Weights of a small GPT-style language model, trained from scratch on English Wikipedia.
Size: width 224, 12.2M parameters.
Architecture: RMSNorm before each block, rotary positions, normalized queries and keys.
Training: a variant of Adam for these matrices, 160M tokens, 9748 steps.
MLP neurons of a small language model. Each row is named by its layer, matrix (gate and up: input weights) and neuron, and shows model dimensions 96-223. Each number is 128 + 24 x the weight over its row's rms, rounded and kept within 0 to 255. Numbers have three digits each. A neuron's up and down rows have the sign that makes its largest values positive.
Before each neuron's rows, "fires on" lists the tokens most often at its 100 highest values on Wikipedia text that the model never trained on. A number after a token or word is its count.

fires on: "ly" 30, " |" 12, "ca" 6, "co" 6, "mo" 5, "do" 4
L6.gate332:143143132150129098132117145103149172120143121096146090134113161097112110110141095141110109104131122138118106151143157105133140180123169123158106131139078141141165107122100132101123181140112127089097154116148141146128114077117106148114116189099153107133148130128104107143137138120102148156100128135109113128131087066149163134140138136113138135137109094121100118167110168134094149189125
L6.up332:127152136112089124130133054113139144116117124072149104152096109108123105133150132108130131168210128128126150144112159112165157137137171077137129098140097109141139129081115134109123160133145148134096130139131112162119124104165122107144124147153126073155112134111116078104131125146137105153110154116116125116099101126137166156138152151093124090176103092103102154139162141129097130150154

fires on: " a" 30, " his" 9, " of" 7, " $" 6, " an" 5, "." 5
L13.gate407:110161121107162145150098112105112121156160095076103151129140145160092088092101138127096172165116123151132087094164182124105120114137110115157110128083124140169140078114161106120127151095108117104142128146157106137118128123149080148117131100135090088150143128115118124090151153130172096159121125178079143142156118115135135110118125154127164135076086127105138115162141064078147125131082
L13.up407:149107116165109155080101120126158102166125112116128171105112132190100117111152126149128116140113156122107146142122122151132102113094158118106108150093136149069089131116144115123136090123124095086152113130158169141135143172186136150128102100104120109095116111131157113098138141140108125123081169163116126149124123118085072129154138104120123133140143115117146131137128108110117129127158

fires on: " (" 24, "|" 9, "/" 8, " a" 8, ":" 6, "." 6
L12.gate29:125084178118139120091136098102140122158107091134128136133147122134133085076131084129113137089128120096130129129129137135109127113092120107140102155155152080118129113119111127169112112153077144075121154134124150174116161139150119114086160154157134110092127150123142098177145162133136112155088089105123131132135114138083159089111112109143137149151118121139147109123124089117099101146135
L12.up29:148103137120101119115150109119144081102121089204144131141138124171105139132131147073117119135172105143126149142161098136134111121117147105099122154108068137147127117124179102161109142121133130128113091133140117150154122113191183137112123117079145095119118131132168109147129110186145101140084159145148137157112159140078138079180156125093130155140116093125098142115135123097101123134171

fires on: "s" 33, "O" 31, "2" 9, "E" 4
L7.gate145:133136123151125165099169074147141152102146146119120128108126121166111141176133108120156132169116158125062142086172102133133144154144125142123139160118091154171144086131094144146140094131106145119146119105121110134138124109095096114141087138131175138143137145150125131109141143110148167123140150074130100137152118118153166118103119102083130109194134135167145154123114144123137128127110
L7.up145:097151155122113172150098084125107133134123146106137110123137082147124108139135103140174124112130129185123152117141167132165161096135104150155145141132121155175098130106105108142128179118145148121142095125119075099162107114154133103125150119110139102154073146117165148095096110163139147140143136120134121111159116141133147117154129144088143119161129092173150141122094108096143118119155

fires on: "," 43, "t" 7, "x" 6, "s" 4
L7.gate70:179109121184138130113090162155155129134113150189135130103163117084121126137120143202140137127108081096097124082100136135139122181142148126094138143168099158135104138128094129152150131150111109160132200140100128119141131158130133156096123135146110099140096117128151140102082131111152178104103128100120115140143085121156137145116131122111152067148102094135120125119110154094091158126125
L7.up70:126083129115117130100092153159124128151142107134134109128087164135110135093141159090139140153111095127135163130110127155111156120130176092154068141101125142102125175083137151130112142165147081122149120146104094122148136123149098146159099095109149122129152081109114120092083178144112137128116129120106149137173136116084140138174164129098127123103110143151090133169157120101116154118135

fires on: " |" 51, "esa" 11, "mo" 6, " wh" 6, " Wh" 4
L2.gate277:142139134170102119126135105121129147175089126102109138084094143137121091112113130174105088104148113142153181127106114116082162150114158117115121139128131152139156159114139141125137205130164148105098131098155119166125101111123154154119078183140119091137154129091136122122175156154089118122145134139150102129160120114126160145089118146183148143098133105121130112138135165105115112151113
L2.up277:138132120116104113125117107141147154112158128102128148142115141161092140143151106137138108109122133180186181149075109096126125115102131108142149126116139130144158170073121108122105139101157128152107101101122134097116142112130172132167092134115130133090136150072111115143133145164122144124150145128098126102100143174117128133090155132111135131110151140129101125126142129142093145107136

fires on: "T" 32, "V" 18, "I" 12, "A" 9, "B" 5, "H" 4
L3.gate562:121092132148124168143133132113129080142113131121115139130164112125101110165160062108142101124155118122147126118177130128124098119096150138126152126110159112125132143186112118151129083094154118118119134128124174111157098158160119138114128143114120118095134136150131167117121110102094128085103123127124151122139084094089161085132120144157120128128115099114152108161112112110127096130148
L3.up562:156141151112136085102131125142107159105085129142134101142138104112141129154133118117176140152137176117103138146088134184099086123104138148147152143144116155134125093155125113139141135128087123128127154099115120162158113082118168136174144168135125104126118142114116156114147109124154123147140141136176096085160114094135120111119139163147153118171098079075115167108134137145115175112089

fires on: "n" 47, " Greek" 12, "ak" 5, "can" 4, "il" 4
L6.gate6:152105091138134151100109128137119099154124154102134135115114140137161094094146113117087102141120171142129174101130123113145117082150146125123129120152151144138155124122124189088140105097151136115090154137135132131148145117138141116143109125100147151093111100097129076149133173122147119183105094139129161132144092079104145128123104168131087155093092141090132133135107111140088112168107
L6.up6:124126081103122118130111137129104116132103112131134109156111109088148118151128118094068117158151141092100177162140151101172114131138141123126176111109142132147076125141171140139106085106156093147122155118120061140148133150129117125104122119157109158141078097186093072123081162121164154127122125138120131145119084126122104110116156160120144141132097138092135147082124125131147090085160

fires on: " Greek" 14, " Chinese" 14, " Russian" 11, " German" 9, " Czech" 8, "n" 8
L5.gate482:127137143164126132104124113131148139146095122142150111090117117148158085083136116119080108092117152126107170125133138100132110124121147151109156145135121158111142113146086198115128146104115134134071147150138123122120113144117137136110117163121119130131101090098125125104118179118096139143105098147142137133141059095124100117113133156153122116106156111097163136125101113147137162137116
L5.up482:110155134139132147108108106125120117135102127124150132132116131154159118119085102086117092107104146091136128144165151097120126101131123110121124169107101142110109096162104139095104082111135144159148166182160110132079087124140121133144143124132145132131123120106111098139106135140108154146108138194120134137102100124136140122155139134121113128094123083135155111192122138144149127114096

fires on: "," 30, " Athletic" 6, " Records" 6, " Theatre" 5, " Football" 4
L13.gate286:113066069120115151108151162101148156173102145153155140144136116054135066127106117121126143136130127102096134129153101094106133110112125129152116116122135087123100092121125157148154144131140126103137136120148156145125144095111112105086116135116107130177097134133096123107104119140144124159113132156122150134114130093142186119144156141098157093123127093111119128130142125183114126143087
L13.up286:114060147143124139104129153144114141105087126099136148118128075102121123123106151123106117110094097107083144133100144128110147133117138134093143164137114120109081083132087125212115053116128134113156140105073137120137136120085127130131141134141109117114126152083126103136172140112101116139096119139113105157132114119059147113106141137150149151104148125125170133147134137139086159119116

fires on: " and" 28, " Z" 14, " to" 7, "P" 6, "Z" 4
L12.gate463:112115094170152180126139171130113117127078091156142112124165130132111138140156109122148133118132145106169103115115147109082156091100147137097126107132136143090114080132191138169137104119146116115133127126085134135154130089086126112091104144129131152133141132162190172119127103147107162114091111131139104117125124119142116060142124137149161144152148121138110147137137134128134176110129
L12.up463:116155131120131133077154139114106091167067161116165112116156154116147115149076113143149125148132116126136133140122116123091108103126107116094138131141087135133117132105092155140107120130132197144110096144118110071146169100088148139080147171138147079134071144130159069144121128132114135130150064134150131141126132110169105113077155157192097108151119089130118169154109114117107153129166

fires on: "=" 73, "\"" 25
L5.gate409:142120148144140143143172119170179180142156136082142120135125097174159122091134107131126114119114123145148134129109148098116150121147128078131134139178106138160143140107112170120130120161149129145135158137167134142116108082120131139135119175091165103148179118116171115098134126144110102160131133106162108134141115125139164112090115120116117144126119109123123135150139120138129127184132
L5.up409:170094104130144100116088158112114127106109106178140109128140136107158124074146189143132147092129136120120159120133107117140127135131096129142180118132143111093099127132133105154132125044115124095114136155130097117153110117075134107140190132174099156107107136126080131163129171092120157122110104139107117143124127100110108126178119148130129129148158182138134163111130169102109120104087

fires on: "s" 55, " structures" 7
L5.gate259:143131152091122158120123153138115116133121159168114076118097133095140116140086131133149108159121083106086145099124154146123138135124152150123144163107082132100074135139117103164170094113135150135142106074137129116194138122149123111130127116136173121152138099102143114146131159120106152130109133131128128135178143097113140115110155130104160114150112086119118127142140125131128137119173
L5.up259:139167130093110124100148123117105117131119131150127134117140125122126147104129109105147133164115099149093161097152149157152168091089112113109133120088121109121116160101133122136128150124135141132148115095121093077155125089104133159138130100149160122168102113105125159121086146112120153097147118107172127123172191117148132143095164169076114126151124098132111159119125129111127152146169

fires on: " +" 22, " −" 17, " /" 13, "chi" 6, " Qualification" 6
L3.gate477:146107119111160121159100095114112126127120127123145140108123119138149127138108127116119145123156119063131121145104115094136131127068089109103139134122167103120121131132170158101172175110127097110096111102099125110116132100137179159150144129065123154155099124085145101127071215140124143138113120133160111122141169127146124084139157121115137147130159149081132138118122117142128147164137
L3.up477:118129109154146168147149121080126095134174120125089161129152154140130109133174144145128092114133133137114126141115123155181108085135166150168115132112110134123147097137140144111098122128175145110101107132148121135163091102148132101132124128149146120122189182140098179139098130132138074138118091142144100170128100133121126121167123088138109097146103154158187113122137145122138095130133

fires on: "s" 49, "es" 21, " season" 11, " goals" 4
L7.gate25:146129147127113144100134167146159112165141143121106098160103121109164106130097122121123130138148100195109102133142167107108100133099143117118125140118097106129094113110128087128164113102147129076075125123138113152136110121127129117144114158137157117143155158102148123148112144136144149147099146119112124175152141131112151107147152153125125136156093135200097132134179119082123116109133
L7.up25:136145112119124142106130136167095125112113126118134105108166107144142122111168166094139126101090104036086152129129134106113141139151132133130125170085131121139101154141104108139116114117086140150144146136161135121158160136107103124130109120151129137153126111128104103129104125157098141106165131152118160151104125131143124147126159105094124093140115160128083129123115152145134170136108

fires on: "ed" 34, " 24" 8, "ing" 8, "26" 5
L7.gate545:133183103186163116126105140167124146123081122157135088147115135137136118121128104163115117147101126161108083119112158103136135097119088119103124142129155118136123109111123125137090129131089108157149152151091159073168137106131088164086096150117106133149159078063112111203109132149138149142126179121099145102108141112117109179155095148139164109106096134126125142129136180155139161142140
L7.up545:118113133066125125109106165176107167142123110119113145126074132097126091156090150144079115136146135156168164101133118128084158151147152084097130133112131088177140129086148156123141139121109141143126149120171091081135084099199124120129111199135134181155162136085133122126121090130125146151094137143156078159145130088142151125080146169139123138134089154114107109146104139135115159153123

fires on: "%" 58, " it" 7, "hing" 6, " It" 6, " mi" 5, "I" 4
L6.gate423:111114116121119094152135170168127143146125165118131096126096143109193120153099139204130098113095105119117127103153108092076108167129141118104163144151102099117088142167122131112155129114133117119109127174133122128174128119111114150126076145118141125137137111098126110120129123108060168148176167140102087104146130119164145176097139115119131097128156087158095145129150133099111173116140
L6.up423:106147121090152116081101119096106119144082132127108117143092093101151158091135142134156115137111135108138132152111109110104114142085128133143151156137099117141085165116106136124108066113142156173133090106082130124157142152136161105131108133133156152120141168099102107136119128143138099114157110151114170164107146152142089123116091093177111133150134143138130157104140094145140131105144

fires on: "L" 28, "V" 25, "I" 20, "P" 5, "W" 4
L5.gate565:165065155149143134112150125115134117137137172134123163115141149095104116137169074114139122124148103127139053097143139118126118139134110157129137150136110136137105102167118114149103106122145073119121099145179153136119104134141154101126138142164127161105148140113126125121161073107067146088152117151149124110159102093135108086098088106122090084132073131104120123115138131094144104133141
L5.up565:177133113140166129109128130120122088124092115133098135116113098082108155068125137137122141165101161126126117123118098147134108116119079182148138125154116093120109118130155108133086086089080115156102106119118129095129104151115121132115169145185077145101144121121141109172157144097175146106147104135158117168154154097092127133156110148132131103146099097105134136153142142130160145093138

fires on: "." 88, "\"" 11
L2.gate105:142146143155149129114123106142123137136123125120133136118109117146108134095143163164096097135141130165125135103143154128069164128126193130106134125150110137153151151120127144071162217147129132123116138111143101158131120109083146122114083148121149079147180114108135147087168148152106130151162124141136076136174129103137143134156100153145133134110134118122128121177146128114130144153109
L2.up105:167102107103133158126141112138112100099144106183167171091151101179109152098141182129132118141125141128111142163098099128114113149124092163126175121133160124142118176088142114131138162073152113128141138111124095130134162126110186153181129121122115148116104163142100124119122163150150165125170139154140137149150164125122130063152137146140139159150159147122168143132114140131096100115130

fires on: " |" 20, ":" 18, "s" 8, " (" 5
L13.gate165:103128152106186155124111163136127125135184101087153116156111145174139124119130136150099132122118135149115098120152143104098134139101121136112173113124137109121115130163174105143173110142085153136148117105115110137137124117102143081144122150134119123133158090140154103131136114087165138110157093162125084141088098116100153094126130123154063154101119131124123114147143160058147102134119
L13.up165:129130135129145130116142147127135078127145128131119126119105106158188103093104122113109112173122115130104099155115134165128135081129137144149162117144158102116126108137128101116135115123121140093085184098163134097119102138119098125114138128073128105092147141127145115152131101112140130146106085070141108150122154134105175114133173114158091182093142124135120123199101121126131133140157

fires on: "s" 50, "es" 21, "les" 5
L5.gate377:119110135120153136175150126121137139164088120164130134121087131101148111102120127125092154149111077116090131139138168145119147141146125130140079149107131140143131134176142131132126108133136140117126160079137103139145145146151111089076130151145151135138152075121156131103118147133107177145137088152152094121169139076124095101132130132117177112150128107083131120130134168110154090124117
L5.up377:114143144100149098127134091119138152155101166132108130143091095107139151103139161115130127172104151140121152135151181179145156110154111118099095129115126116143147122146183088096068117154163121116136166160101100127148123118121116140117126116126159152176143113139167131116103102117090145142099157157164125132117125123149102171131136127124145126141116123142099170106118130086135137124134